Weights of a small GPT-style language model, trained from scratch on English Wikipedia.
Size: MLP 768 GELU, vocabulary 2048.
Architecture: rotary positions, no biases in attention or MLP, attention and MLP in parallel.
MLP neurons of a small language model. Each row is named by its layer, matrix (up: input weights; down: output weights) and neuron, and shows model dimensions 32-159. Each number is 128 + 24 x the weight over its row's rms, rounded and kept within 0 to 255.
After each neuron's rows, "fires on" lists the tokens most often at its 100 highest values on Wikipedia text that the model never trained on. A number after a token or word is its count.

L7.up630 [111 130 175 141 112 119  99 142 101 131 122 144 160 137 126 126 168 111 123 161 125 144 174  91 162 156 138 122 173 136 152 109 179 108 107 155 126 154 159 122 122 142 136 138 138 117 125 139 145 173 110 109 157  72 132  97  62 149 140 167 163 119 114 142 108 131 117 144 116 122 123 198 105 116 112 103 137 154 171 155 167 102  98 144 132 132  96 154 109 103 132 126 154  83 106 140 113 174 113 152 118  99 162 140 135 117 123 144  67  91 125 135 121 155 125 117  94 132 167 130 160  95 144 135 163 128 166 121]
L7.down630 [106 147 121 113  95 139 139  94 201 147 148 122 107  85 111 161 154 162 158 138 138 108 111 125 152 156 129 132 108 134 139 112 117 111 113 130 134 123  92 126 140  89  84  96 103 120 122 156 145 122 100 138 111 110 123 141 138 151 153 133 107 186 187 141 136 154 147 151 160 134 155 117 126 124 142 127 144 151 128 142  94 148 162 137 116 142 145 138 139 134 144 136 121 112 158 110 126  87 136 125 197  86 122 120 135 141 145 114  92 118 129 145  90 107 164 116 176 158 125  91 171 100 130 117  97 155 122 138]
fires on: " the" 37, " to" 20, "===" 12, " ==" 8, " of" 4

L7.up473 [158 108 169 123 121 154 119 169 135 141 116 127 142 167 134 130 142 113 150 106 150 100 141 117 141 120 182 150 125 125 106 134 117 144 136 126 161 120 136 131 150 135 119 108  91 168 108 152  99 142 108 123 135 125 160 123 130 106 153 184 134 161 110 107 129 150 106 162 146 116 105 205 111 122 122 135 128 164 139 137 135 138  99 136 114 111 111 122 159  67 154 110 141 133 139  90 128 149 147 164 171 102 104 140  88 128 144 158 102 150 149 135 121 148 144 113 124 134 158 114 146 106 105 140 144 113 136  95]
L7.down473 [108 139 167 118 154 123 141  79 139 117 153 121  91 145 167 118 135 175 118 150  88 132 137 157 116 147 128 127 144 156 118 181 119 136 130 188 135 120 136 123 123  85 135 151 178 119 148 111 136 111 142 107  89 136 118 118 130 141 130 134 126 112 139 149 148 127 100 104 160 147 124  91  72 118 143 143 147 122 107 152 127 120 155 102 118  77 114 133 120 120 116  96  91 140 140 139 141  83 105 143 132 143 129 125 183 143  99 116 164 114 135 142  97 137 119 167 166 147 171 107  86 149 128 164 118 143 147 149]
fires on: "op" 29, "," 12, "." 8, "ve" 6, "ver" 5, "mm" 5

L7.up269 [ 71 143 105 112 145 141 127 131 119 143 136 118 143 171 148 112 118 136 113 122 117 135 111 149 108 136 112 145 169 149 137 160 163 168  99 109 108 139 150 100 139 128 165  84 141 154 110 106 175 158 129  93 142 132 120 147 151  99 163 107 175 138  97 128 144 121 138 128  59 130 131 140 157 113 154 133 145 131 164 148 129 145 173 139 116 131  89 109 127 160 133 133  90 116 146 111  64 125 150 113 112  81 114 126 141 156 106 104 130 130 117 106 143 137 124 163  93 128 129 147 116 159 115  84 149 113 149 163]
L7.down269 [136 108 120 104  99 140 191 112 109 125 154 145 159 127 138 141 141  98 128  73 159 121 109 125 133 116 124 112 135 121 116 146  91 120  85 179 150 140  98 105 111 144 116 154 173  94 142 134 136 100  99 139 137 103 115  85 114 137 131 141 126 113 144 158 116 115 120 116 102 131 142 153 121  73 128 158 108 122 144 117 109 158 120 112 177 119 102 141 128 122  97 121 163 129 117 176 117 115 129 153 122 164 121 136  93 118  89 135 158 129 109 109 105 152  92 114 190 129 111 102 117 191 158 124 175  98 133 127]
fires on: "u" 17, "n" 15, "w" 13, " h" 10, "H" 9, " m" 8

L2.up194 [ 83 128 108 108 114 140 153 162 124 118 111 114 144  95 139 132 183 126 128 158 144 153 151 137 122 106 109 140 153 143 139 115 136 166  77  93 131 132 158 100 125 156 144 138 136 134 142 143 140 124 104 134 175 115 129 139 128  91 139 120 126 112 139 133 143 100 145 185 121 110 131 166  98 102 140 110 109 152 135  96 168  97 121 132 123 114 125 145 123 171 170 152 129 103 139 129 133 178 128  95 148  88 108 124 135 129 152  94 172 130 131 113 165 226 152 165 136  86 108 148  96 136 137 125 149 155 177  97]
L2.down194 [142 139 104  98 109 137 108 107 101 161 103 133 109 142 130 129 147 111 149 142 116 122 154 128  99 113  95 147 156 116 129 142 157 112 127 163 143 115 128 164 113  25 131 140 107 175 152 172  85 101  84 137 133 146 154 136 131 134 136 113  93 114 117 143 144 125 153 145 126 120 146 137 135  56 102 121 103 107 150 131 144 129 136 164 124 105 142 153 131 110 165  79 137  98 125 107 129 148 139 109 113 119 131 145 143 109 200  91 130 130 150 125 196 135 162 146 145 140 105 126 126 111 126 122 124 154 115 139]
fires on: "=" 41, "-" 30, "\n" 8, " played" 8, "==" 6

L9.up271 [129 123 153 122 130 124 132 155 111 108 116 124 152 175 148 135 122 102  94 133 177  98 125 122 146  93 111 100 115 138 116 139 163 157 105 137 144 127 142 113 112 135 189 106 116 149 109 110 119 148 158  79 117  86 142 165 116 101 139 175 137 163 152 105  96 122 121 152 141 106 138 148  96 103 166 120 138 135 165 160 145  96 112 159 126 151 128 143 124 129 154 137 146 130 125  91 173 150 154 138 101 138 151 127 133 122 136 159  80 107 136 157 168 133 144 126 100 133 132 112 109 156 134 127 121 132 168  83]
L9.down271 [116 131 122 128 122 127 124 125 160 140 105 121  78 128 146 132 134  80  70 139 116  93 118 119 124 120 104  96 105  76 127 109 181 137 104 118 112 115 181 127 149  20 112 149 153  97 164 181 121 149 172 141 119 126 134 145 138 149 130 161 123 132 119 128 137 173 134 151 146 119 132 126 108 130 158 141 127 136 154  97 159 135 122 147 121 119 115 143 108 146 188 127 131 100 124 113 169 134 156 100 152 110 108  77 150 106  80 144  89 135 148 117 129  78 116 140  91 132 124 118 101 122 123 128  78 159 130 138]
fires on: "===" 51, "==" 34, " ==" 8, "." 4

L9.up310 [ 95 110 155 120 157 157 142 164 120 123 150 105 158 134 117 114 146 123 103 202 147 105 140 157 125 123 138 117 139 155 110  92 154 147 105 118 159 114 130 131  96 177 110 142  74 137  93 123 108 120  99 122 146  98 109  96 126 119 162 104 129 132 183 124  96 138 122 122 136  92 132 134 159  70 121 159 113 115 107 106 145 137  82 110 134 142 128 128 134 133 121 108 120 127 158 128 147 131 113 147 156 160 161  88 115 154 101 110 124 119 120 136 129 136 110 124 140 127 118 166 142 112 163 156 166 128 183  74]
L9.down310 [167 159 101  95 130  97  72 137 116 123 147 122 116 118  98 128 106 182  98 117 117 153 109  80 162 106 108 141 139 136 114 143 128 130 131 138 149 122 142 161 138 185 141 149 135 139 115 150 134 126 133 104 161 138 164 131 114 163 127 152 115 154 130 136 148 154 131 142 101 134 117 111  95 102  93 109 107 111 150 122  86 152 111 161 124 190 139 181 165 130 131 142 113 124 147 119 113  95 130 115 103 103 125 131 142 136 120  98 167 146 106 116 153 146 152 140 168 124 149 121 106  96 108 159 113 107 118 157]
fires on: "amp" 21, "–" 8, "and" 8, "lo" 7, " 0" 6, "a" 5

L10.up84 [131 111 118 129 149 120 106 163 161 165 113 119 101 178 161 123  91 135 109 147 189 144 150 103 138 113 108 114 143 144 125  99 142 111  55 103 162 139 130 144 139 136 143 124 102 149 121 175 117 127 159 105 147 105 153  91 147  89 126 133 128 146 151 172 134 143 136 128 138 168  95 193 105 166 135 124 123 104 142 118 190 111 140 168 155 128 107 125 137 143 147 127 130 125 141 143 119 105 134 128 104 118 138  91 124  95 182 133 150 119 120 135  99 112  59 123  82 133 154 154 117 168 149 152 128 186 154  94]
L10.down84 [126 116 132 117 132 107 125 163 156  83 107 130 121  96 106 135 129 106 138  95 125 126 171 121 171 134 136 130 125 108 114 108 103 119  89 136 146 126 121 116 103  51 128 176 152 144 104 146 126  94 174 182 114 139 107 102 121 143 130 104 111 130 129 139 104 102 123 173 116 153 142 133 127 128  63 131 120 109 105 136  92 130 124 255 119 143 138 127 122 141 142 111 151 109 129 147 142 139 107  87 133 105 121 129 139 150 113 105 108 146 130  98 146 137 143 123 121 100 152 136 121 143 109 125 121 120  95 110]
fires on: " " 85, " in" 5

L7.up471 [101 153 150 109 113 147 131 181 159  99 112 111 125 127 110 128 159 116 142 176 121 120 121  98 111 135 186 115 121 112 140 127 184 132 124  71 120 166 118 155 139 170 154 124  95 121 107 154 131 166 168  95 153 151 113  98 117  94 117 158 122 141 106 128 154 157 103 171 140 126 129 137 124 123 142 112 171 129 154  86 122 114 111 150 134 144  73 111 120 129 111 129 162 142 104  77 171 118 132 142 116 125 135 154 114 148 131 118 132 102 112 147 105 153 127 152 139 114  84 145  63 119 126 156 114 138 136 113]
L7.down471 [146 147 126 112 188 145 163 123 139 118 173 108 131 147 145 138 139 112 119 120 124  99  88 151 107  76 143 104 129 142 108 108 138 108 109 155 155 129 138 142 117 129 159 128 124 127 122 148 155 127 140 100 134 108 181 128 113 101 117  92 137 150 148 128 112 136 114  89 117 127  80 131  94 152 105 162 133 134  90 148 131 100 130 109 118 107  90 155 122 116 112 128  76 121 155 172 145 103  95 117 142 152 132  65 132 122 133 139 171  93 100 119 125 119 140 152 140 122 155 105 132 118  83 126 114 169 113 138]
fires on: " |" 29, "." 14, "," 11, "g" 9, "d" 8, " of" 7

L5.up610 [143 168 141 156 128 190 145 155 122  79 131  68 141 111 122 116 124 135 122 166 140 177 193 129 145 128 136 196 119 150 122 124 140 156 140 105 148 165 123 142 121 142 159 129  97 145  84 101 124 139 133  99 154 145 132 117  87 111 150 126 102 196 149 159 153  81 132 149 141 107 128 105 162 140 119 114  99 102 133 116 139 124 107 110  99 162 133 149 130 112 104 118 144  92 128 111 141 166 130 129 145 136 116 119 113 127 137 134 133 122 119 149 142 161 111 169 102 118 126  89 136 160 117 116 140 131 166 101]
L5.down610 [126  98 149 129 147 127 103 194  95 150 104 114 133 122 176 109 134  71 155  70 143 119 138 108 124 173 146 119 106 137 133 152 115  72 116 106 152 119 117 142 113 131 137 169 100 176 117 125 119 145 141 170 100 152 115 100  98 117 107 106  90 124 132 141 122  84 112 138 118 162 137 132 135 136 115 119 118 125 145 116 166  50 101 135  98 122 178 158 147  82 125 144 123 112 123 143 170 123 134  84 116 134 153 108 137 148 150 129 151 155 110 140 145  99 112 102 119 154  81 132 120 110 138 128 139 132 149 144]
fires on: "la" 17, "o" 12, "us" 11, "or" 8, "op" 8

L10.up474 [142 135 178 135  97 108 122 139 128 147 170 108 144 218 112 136 110 112 160 118 137 113 138 104 104 122 130 130 117 126 125 111 107 141 117 112 153 121 109 102 118 107 147  94 111 175 123 148 107 166 177 141 132 116 112 119 146 135 141 135 185 143 155 181 124 181 126 109  56 165 145 164  63 122 119 141 126 113 110 167 152 133 119 134 154 196 133 153 104  86 127 117 154 106 155 103 105 130 116 102  97 145 159 107 168 142 157 127 143 137 130 105 151 133 111 148 118 121 123 151 123 153 121 116 157 150 161 153]
L10.down474 [155 139 131 124 125 100 136 158 118 112 132 142  92 119 114 125  95 136  90 104 162 153 151 113 154 143 112 129 112 133 170 146 131 134 132 133 141  88 106 187 143  88 137 153 147 113 146 134 126 146 109 141 110 122 143 150 126 102 128 108  87 142 110 165 125 132 127 149 150 124 125 168 143 122  66 136 135 132 144 117 144 116 106 255 113 129  80 101 152 154 150 156 104 126 150 173 106 112 119  96 133 117 117  96 133 149 121 117  94  78 119 159 110 154 147 113 101 104 123 141 117 132 172 127 146 124 143 116]
fires on: " " 47, " C" 12, "t" 8, "r" 7, " b" 6, "h" 5

L5.up573 [111 139 150 133  85 135 148 126 134 118  96  82 107 148 134 113 125 136 132 137 116 121 166 184 112 123 147 104 116 139 113  96 119 127 136 120 145 130  93 112 135 131 156 113  89 142 150 193 174 177 161 138 120 109 125 132 146 116 139 141 167 114 116 144 141 170 115 167 133 129 148 108 101 119 162 121 151 113 115 133 139 109 129  98 108 129 145  74 137 181 175 123 137 113 138 102 113 130 130 160 134 126 118 117 184 144 194  80 116 127 124 127 119 142 135 178 114 141 116 141 153 151 158 138 150 181 183 193]
L5.down573 [124  92 122 125  94 162 124 140  88 153 175 117 129 108 105 103 108 158 107 129 115 120  78 127 141 152 125 129 119 125 113 147 169 116 170 120 113  98 124 152 113 154 134 130 141 143 105 120  97 119 170 165 155 119 123 117 116 137 144 153 143 174 136 126 133 174 118  90 100 122 118 140 131  71  91 131  79  80 105 142 154 152 138 154 116 129 103 143  90 113 103 149 110 160 102 125 120 116 107 164 110 121 162  99  70 122 100 144 156 163 154  90 145 143 115 105 136 105 106 123 119 151 132 123 122 119 130  83]
fires on: "s" 32, " |" 12, "th" 11, "es" 11, "er" 10, "u" 7

L9.up354 [123 120 149  95 138 130 127 144 129 176  98 133 161 163 106 106 135 130 119 170 139 166 130 134  95 102 164 128 130 107 116 148 148 103 117 117 130 117 128 139 100 127 125 148 139  93 143 127 135 138 114 114 148 129 162 131 164 136 193 153 170 166 118 113 155 139  97 132 114 128 197 142 102  80 104 109 159 100 172 122 143 124 143 135  98 138 122 148 149 111 161 125 143 128 117  73 121 182 187  96 136  78 109 140 167 143 113 105 123 141 131 121 119 100  95 112 115 125 104 105 133 108 160  86 136 163 134 152]
L9.down354 [138 121  99 108 143 119 155 144 117 149 123 135 145 135 151 138 147 115 115 146 121 133 127 114 128 106 108 112 136 104  93 121 143 128 101 121 132 102 136 126 116   0 143 136 123 159 109 146 107 159 133 140 106 133 131 138 145 135 137 125 130 125 110 120 128 152  97 134 123 114 148 117 131  97 119 120 137 147 173 115  92 126 111 119 115 120 137 118 102 125 138 147 153 126 113 119 120 117 141 126 175 126 126 208 184 122 152 124 112 155 154  98 144 109 106 104 157 182 122 100 164 109 144 115 101 162 144 125]
fires on: "==" 40, " ==" 16, "\n" 15, "." 10, "===" 10, " |" 4

L9.up118 [107  95 152 138 161 161 128 132 104  94 121 109 142 102 118 160 110 157 121 162 117 135 135 156 126  72 106 114 114 102 117 127 224 144 127 123 127 152 156 128 135 160 164 128 137 127 107 165 137 108 139 130 110 135 160  91 138 113 130 110 165 124 168 119 126 174 149 168 159 126 150 122 147 101 120 101 146 117 139 115 142 136 169 126 132  86 135 150 145 101 129 121 139 149 113 103 127 126  97 107 196 106 155 120 139 124 105 122 110 128  78  96 127  80 136 164 131 109  95 127  74 125 134 140 142 134 156  99]
L9.down118 [ 76 114 147 131 117  98 120 126  87 123 161  93 123 120 156  98 139 158  96 109 101 128 113 121 142  91 115 132  97 120  98 151 112 190 149 158 157 126 152 141 126 168 110  67 147  85 105 143 109 117 125 171  94 144 119 126 113 158 112 103 141 144 106 121 121 148  96 142 123 103 169  99 135 113 136 128 125 140 148 119 133 100 172 157 161 150 119 134 137 108 107 121 110 157 122 112 115 130 126 128 130 126  90  85  98 140 131 131 127 128 122 115 129 158 176 111 154 135 114 155 155 135 100 177 147 107 125 135]
fires on: "and" 20, " 0" 20, "d" 13, " 7" 10, "cc" 8, " North" 6

L4.up279 [ 80 161 139 129 112 150 115 114 120 106  88 104 146 122 144 117 111 135  93 132 140 152 158 121 137 123  87 170 137 115 186 101 116 131  78 110 175 145 148 167 144 170 103 161 111 140 163 189 145 129 112 105 126 120 103 164 132 121 134 132 161 166 130 147 123 128  78 136 118 106 115 131 130 142 113 125 104 151 147  80 119 117  91 130 169 125 122 149 134 153  86 111 182 108 101 145 160 104 124 144 157 114 121 134 142 169 110 145 110 141  89 125 129 153 123 100 131 146 135 141  99 119 108 127 147 166 140 104]
L4.down279 [108 135 131 155 184  76 152 103  89 151 142 111 106 127 140 132 124 136 143  91 162 105  87 147 105  83 129 122 143 147 131 150 127  98 136 143 123 142 128 112 169 121 166 146 130 162 112  86 114 100 128 114 114 119 154 139 148 128 103 159 123 125 115 119 176 148 127 122 149 150 131 154 112 174 115 136 115 127 101 164 103  88 110 129 107 172  60 149 103 143 165 115 116 134  77 139 102 146 188 135 140 112 123 134 131 165  77 126 108 142 125 129 125  96  85 113 141 132 125 120 121 163 136 184  90 150 153 132]
fires on: " w" 17, "ad" 15, " st" 11, "ach" 11, " di" 8, "par" 6

L5.up749 [141 130 138 128 100 139 130 149  96 161  84  90 159 136 133 111 135 135 160 173 175 123 120 119 111 140 133 110 133 148 110 148 113 130 114 137 125 121 134 114 138 152 101 142  99 101 178 129 146 152 142 135 153 151 141 113  84 137 111 160  83 173 152 129 117 132 119 133 130 166 142 139 108 112 190 130 175 139 182 121 113  99 125 104  54 150 145 119 148 142 102 168 186 130 149 111 147 112 135 170 130 130  96 114 122 134 132  91 150 157 112  70  88 117 140 112 127 116 140 183 117 139 144 101 138 107 148 168]
L5.down749 [141 133 120 135 135 146 125 123  99  96 150 164 165 113 136 154 142 162 171 134 136 164 152 104 121 114 137 112 138 115 142 106 142 138  88 127 134 172 128 147 119  91 111 144  86 103  96 178 107 132 149 111 171 150 135 122  76 149 129 120 142  97 147  78 116 105  88 161 163 111 116 129 163 112 145 147 123 138 128 117  84 151 132 142  99 157  84 132 162 106 156 122  96 154 150 127 162 151  99 152 113 144 116 115 126 139 152  94 100 126 131 153 134 112 201 101 122 170 154 181 118 122  75 110 137 138 113  92]
fires on: "e" 17, "pt" 13, "us" 11, "it" 11, "00" 8, "es" 7

L4.up346 [ 96  91 108  94 142 105  99 134 124 129 135 148  80 143 169 140 171 144 120 162 127 131 190 115 104 107  78 153 127 155 130 126 133 121 113 107 134 153 128 137 131 131 110  94 111 122 115 151 165 128 157 100 141 134 162 110 119 120 164 136 181 167 124 175 150  72 123 161 110 129 123 164 150 149  89 116 157 112 106 123 113 119 106 128 137 165 127 169 152 151 160 164 106 141 143 141 103 136  82 128 126 127 180 115  92 110 134 137 148  85 105 132  86 122 148 142 104 122 160 179 161 154 126 114 144 136 138 160]
L4.down346 [144 124 110 185 110 167 138 126 117 116 174 121 156 135 110 145 145 126 157 106 150 132 138 110 171 153 128 175 115  75 131 133 104 144 105 126 168 104 127 103  97 113 153 133 121 170 128 122 136 103  98 146 131  85  91  83  99 138 153 157 131 121 117 112 151 157 115  92 139 124  82 171 109 112 141 107 125 136 121 146 131 124 111 148 110  60 108 163 133 103 139 122 134 129 148 131 110 129 151 153 124 117  98  86 121 142 109  72 128 141 140 151 129 127 117  79 156 181 100 103 167 112 163 105 128  81 144 117]
fires on: "s" 49, "as" 19, "h" 12, " and" 10, "sh" 4

L4.up504 [133 108 135 115 111 155 167 125 121  86  87  78 115 158 125 114 104 126 128 139 141 140 148 116 135 128 147 205 126 160 132 109 133 105 151 105 121  96 135  98 131 141 180 141 143 158 128 119 134 146 167 117 131 133 117 119 188  71 147 140 129 150 151 176 126 111 159 129 146 139 127 115 129 121 162 143 140 122 158 151 219 108 123 126 122 159 147 137 163 130 158 133 166  99 155 113 105  87 124 161 158 112 124  83 132 154 109 142 147 129 159 113 135 132 100 113 125 108 103 105 130 164 144  97 159 166 154 119]
L4.down504 [103 139 153 132  95 126 149 107  95 117  74 103 149 129 102 138 170 120  97  71 141 124 119 148  91 129  98 113  88 101 156 138 165  94 164 141 150 124 139 125 166 171 132 128 111 116 162 129 107 109 155 103 103 140 134 154 181 107 132 148 113 153 137 116 144 118 136 128 106 121 115 138 167 143 162 147 143 131 139 127 130 134 134  86  89 120 138 139 140 151 166 134 111 121  99 118 165 147 152 181  85 137 153 100 164 129 163 139 133 151 149 120 138 163 107  91 104 127 140 111 122 160 121 137 161 135 163  83]
fires on: "A" 45, "e" 30, "'" 5, "ant" 5, "a" 5, "art" 4

L9.up46 [131 156 132  83 166 130 159 133 128 116 126 114 137 143 120 110 116 139 163 116 145 124 131  69 141 126  97 152 135 143 136 131 108 125 109 126 134 142 151 141 121 121 146 144 121 151 125 167 113 176 143  97 150 101 132 173 154 114 115 175 139 136  83 138 151 120 125 120 117  67 125 172 106  74 149 115 150 145 170 120 150 109  83 130  88 116 121 110 130 119 118 111 189  94 139 143 107 171 163  96 174 140 140 158 143 162 127 129 140 122 115 130 160 156 127 160 130 153 157 150 136 146 160 113 151 140 158 137]
L9.down46 [111 138 111 125 164 102 121 111 145 133 137 143 140  75 117 113 138  99 144  99 150 113 128 116 143 142 138 164  97 151 127 136 110 112  80 146 139 115 152 112  97  46 134 136 100 102 124 166 128 117 123 126 119 105 127 121 140 182 130 120 128 124 112 104 130 130 162 103 126 121 136 161 113 117 164 127 114 123 116 133 104 135 119 146 115 127 153 122 147 129 106 107 182  97 162 133 146 139 140 127 144 124 118 184 144 131 109 102  71 137 167  99 114 129 161 131 128 255  94 109 140 148 120 112 126 135 127 108]
fires on: " of" 34, " its" 18, " by" 8, " ==" 8, " a" 7, "==" 6

L5.up35 [135 149 136 123  63 151 176 113 129  74 114  84 119 147 161 157 118 133 132 151 147 125 126 166 169 149 160 155 122 154  98 159 175 126 130 107 133 155 115 125 108 126 148 126 136 146  83 132 150 127 148  90 157 130 109 130 157 119 164 152 173 173 189 148 134  98 145 125  99 112 146 138 117 102 162 121 102 129 145 122 165 114 132  88 164 118 140 152  88 167 146 131 125 133 150 116 121 131 102 144 159 100  96 127 144 111 134 116 105 137  81  92 153 163 121 121 144 111 137 120 111 131 163 111 126 133 175 131]
L5.down35 [ 92 132  80 147 155 159 113 150  94 172 149 144 130 152 107 157 124 111 145 106 130  98 139 131 140  86 111 157 141 132 121 121 118 136 110 114 149 166  98 127 131 174 124 108 137 100 144 112 144 137  92 102 144 113 152  85 123 130 154  99 130 132 129 118 165 164 186  87 127 152 114 105 115 134  91 163  96 107  99 150 113 142 122 139 114 132  92 188  97 167 118 158 124 134 101 110 126 151 170 169 119 122  84  89 140 126 149 119 129 148 134 114 160 135 108 120  99 104 161 121 153 109 109 102 129 143 156 167]
fires on: "s" 46, "th" 20, "e" 15, "ly" 6, "om" 4

L5.up531 [ 87 104 130 163  90 127 153 180 145  89 112 112 141 156 150 131 118 105 113 144 132 152 147 131 156 155 144 177 135 121 118 127 203 136 152 145 113 148 137  78 122 146 191 126 175 128 131  78 157 119 142  90 122  94 150 148 130 104 123 147 126 184 130 121 166 127 124 126 108 124 115 135 145  98 124 180 100 163 164 106 149 102 135 122 107 133 103  97 141 152 151 167 153 168 125  98  99 144 159 145 144 125 129  90 142 129 139 121 126 101 121 102 125 116 112 122 168 102 157 152 109 131 131 115 148 152 143 120]
L5.down531 [137 116 115 127 129 126  98 142 111  92  75  85 130 166 155 160 119 123  99 123  96 116 132 101 112 118 104 125 131 164  95 144 157 123  79 106 101 108 177 117 168 191 153 105 137 149 158 142  98 114 140  91 103 129 171 155 162 111 136  96 145 127 117 117 139 167  99 118 139  97  91 146 110 141 136 155  93 125 104 110 114 146 117  89 133  95  66 129 123 135  89 165 108 153  92 102 112 129 167 161 126 118 154 128 120 142 129  99 142 113 122 133 143 113 118 112 102  77 130 135  51 132 139 139 143 123 146 143]
fires on: "ma" 32, "e" 25, "T" 8, "a" 7, "ly" 6, "E" 5

L4.up42 [159 105 147 101 133 115 152 113  97  98 129 118 151 151 127 109  94 125 116 130 132 110 122 130 140 118  81 156 157 166 160 154 146 127 134 136 136 169 140 137 133 148  93 113 101 133  86 124 150 120 154 106 156 148 146  98 132 127 185 123 191 163 103 124 149 109  97 129  85 100  96 155 107 130 104 160 125 105 140 137 110 111 104 148 138 159 100 142 127 151  88  94 130 137  85 173 111 121 104 122 141 113 126 143 103  92 107 129 164 118  98 119 130 147  73 145 165 119 158 130 158 133 125  74 123 160 126 159]
L4.down42 [111 121 133 126 140 179 169 132 112 120 137 125 128 121 123 131 145 136 130 132 150 123 120 151 134 166 144 112 118 140 135 112 101 146  94 118 124 105  94 141 125 165 149 146 163 143 175 136 161 114 107 123 118 141 131 165 110 120 115 111 126 102 112 105 106 109 114 126 146 142 151 103 115 161 142  83 145 114 107 160 108 108 119 185 105 140  91 163 126 109 165 106 111 154 148 148 148 133 139 208 151 170 120  95 140 134 136 139  95 129 168 151 155 100 150 116  93 136 137 145 116 110 137 142 144 144 180 101]
fires on: "s" 28, "H" 9, " and" 8, "f" 7, "ent" 7, "p" 5

L2.up755 [ 89 101 165 144 143 164 143 147 146 106 126 103 119 136 146 120 110 128 114 143 142 116 148 121 108 136 136 109 104 138 129 113 121 125 105 121 134 135 148 167  93 166 138 133 139 151 152 159 186 156 129 131 158 109 163 129 104  94 114 130 141 136 111 150 114 125 124 207 126 131 117 169 116 120 130  90 110 142 101 112 184 113 125  79 107  86 128 148 122 133  88 117 151  98 143  90 165 146  97  96 147 136 151 116 193 152 130  96 138 118 141 104 127 152 121 146 106 105 126 130  98 105 136 115 123 140 143 119]
L2.down755 [126  74 113 128 119  95 126 114 109 117  99 130 140 129 117 170 123 101 156  97  97 145 116  87 156 126 153 136 125 129 154  46 104 134 134 106 120 119 171 136  89 144 113 102 130 131 164 138 101 182  98 129 125 115 114 132 112 104 126 109 137  88  70 137 127 133 118 148 131 154  91 169 142 132 145 148 119  63 114 101 156 121 107 104 123 117 165 115 155  92 140 110  85 101 149 132 112 136 130  94 146 113 119 126  95 147 154  97 152 128 106 138 153 146 136 123 147 114  83 168 139  98 144  88 120 127  97 120]
fires on: " as" 30, "r" 17, " played" 11, "-" 10, " on" 6

L5.up313 [129 138 126 136  87 125 118 153 161 105 104 142 114 140 113 140 135 134 200 118 139 151 129 167 140  63 130 105 138 109 104  94 128 113 100 109 101 140  74 143 137 143 133 146  95 134 131 119 185 178 135 121 138 103 167 109 105 127 148 174 141 159 126 160 111 163  98 116 145 156 156 126 137 127 147 134 162 132 198  72 134 152 130 137 116 147 128 148 140 137 117 137 171 114 164  94 151 110 125 118 159 137 139 126 123 105 196 151 167 128 124 103  95 150 126 105 157 131 152 168 117 123 138  94 125 177 131 134]
L5.down313 [111 111 110 133  97 151 142  97 121 168 152 118 110 135 140  95 114 140 103 116 140 146 117 134 118 159 120 121 134  97 158 128 116 126 142  91 164 156 153 150 129 184  99 126 123 115 104 119  99 134 126 121 142 131 145 178 106 139 158  73 117 144 118 105 104 143  84 166 149 121 103 182 137 150 107 143 108 141 163 116 138 109 148  83 138 117 112 162 111 114 147 156  78 153 129 161 164 164 103 124 152 122  52 140 104 151 106 110 138 162 136 131 139 101 124 130  88  98 130 121 105 119 101 137 129 152 140 108]
fires on: "p" 22, "pt" 14, "us" 11, "gg" 7, "gh" 6

L9.up404 [131 136 131  90 147 116  62 132 132 184 121 128 145 148 113 119 138 104 108 132 171 148 111 125  97 135 166 112  83 102  91 147 147  85 131 142 159 157 157 146 146 127 108  89 114  86 158 124 158 167 103 144 155 126 172 179 157 151 123 157 139 144 116 109 168 159 145 142 131 110 147 158  95  98 137 134 123 144 169 130 134 129 145 129 118 103 119 100 115 107 145 121 169 101 131 133 143 156 145  76 130 118 152 161 184 136 145 127 141 108 136 171 143 140  91 114 144 117  92  83  85 126 136  95 139 117 155 118]
L9.down404 [120 133 123 115 128 123 139 128 139 148 121 134 113  97 132 145 124 123 134 123 130 126 121 127 142 119 112 111 128 134 123 125 127 111 125 122 119 137 121 134 135   0 119 123 124 124 113 113  96 148 132 109 136 137  96 104 114 139 147 131 117 142 142 130 140  90 121 122 129 152 128 108 130 125 104 110 145 112 142 109 134 121 145 167 136 140 141 117 146 126 113 145 163 115 122 141 139 129 143 134 140 108 106 214 142 132 144 129 151 129 153 131 103  94 126 126 153 184 122 105 117 108 115 147 132 131 137 113]
fires on: "==" 42, "===" 22, " ==" 11, "." 7, "\n" 7, " |" 6

L5.up615 [114 147 178 153  99 124 106 144 119 104 148 109 101 159 137 139 129 126 127 141 147 144 144 136 121 134 159 126 110 118 129  57 129 122 122  76 133 189 143 148 106 128 112 112 101 112 138 152 132 166 154 126 140 129 144  77  97  98 117 152 123 197  95 154 146 144 120 141 151 142 151 109 130 103 127 113 152 118 146 165 149 115 107 118 120 163 167 112 164 181 170 138 128  96 149 126 113 142  85 138 168 143  85 120 141 111 101 101 160 134 158 106 182  93 137 105 113 125 115 146  96 109 124  93 145 123 183 126]
L5.down615 [144 132  72 157  99 149 109 138 129 159 136 101 140  95 139 145 144 134 146 129  86 119 141 133 144  84  93 156 142 171 144 146 111 129 128 102 146 121 142  59 129 167 116 131  84 121 111 106 126  93 144 115 164 143 118 115 114 151 152 147 135 115 135 105 116 124 139  89  95 123 108 126 116 139  87 128  86 117  83 170 144 153 142 171 181 101 108 151 126 112 127 143 117 124 109 136 111 102 146 139  94 104 156  67 132 123 106 152 164 143 115  97 138 154  70  95 129 105 158 132 130 166 152 122 138 122  89 147]
fires on: "er" 14, "S" 13, "hi" 9, "us" 8, "u" 6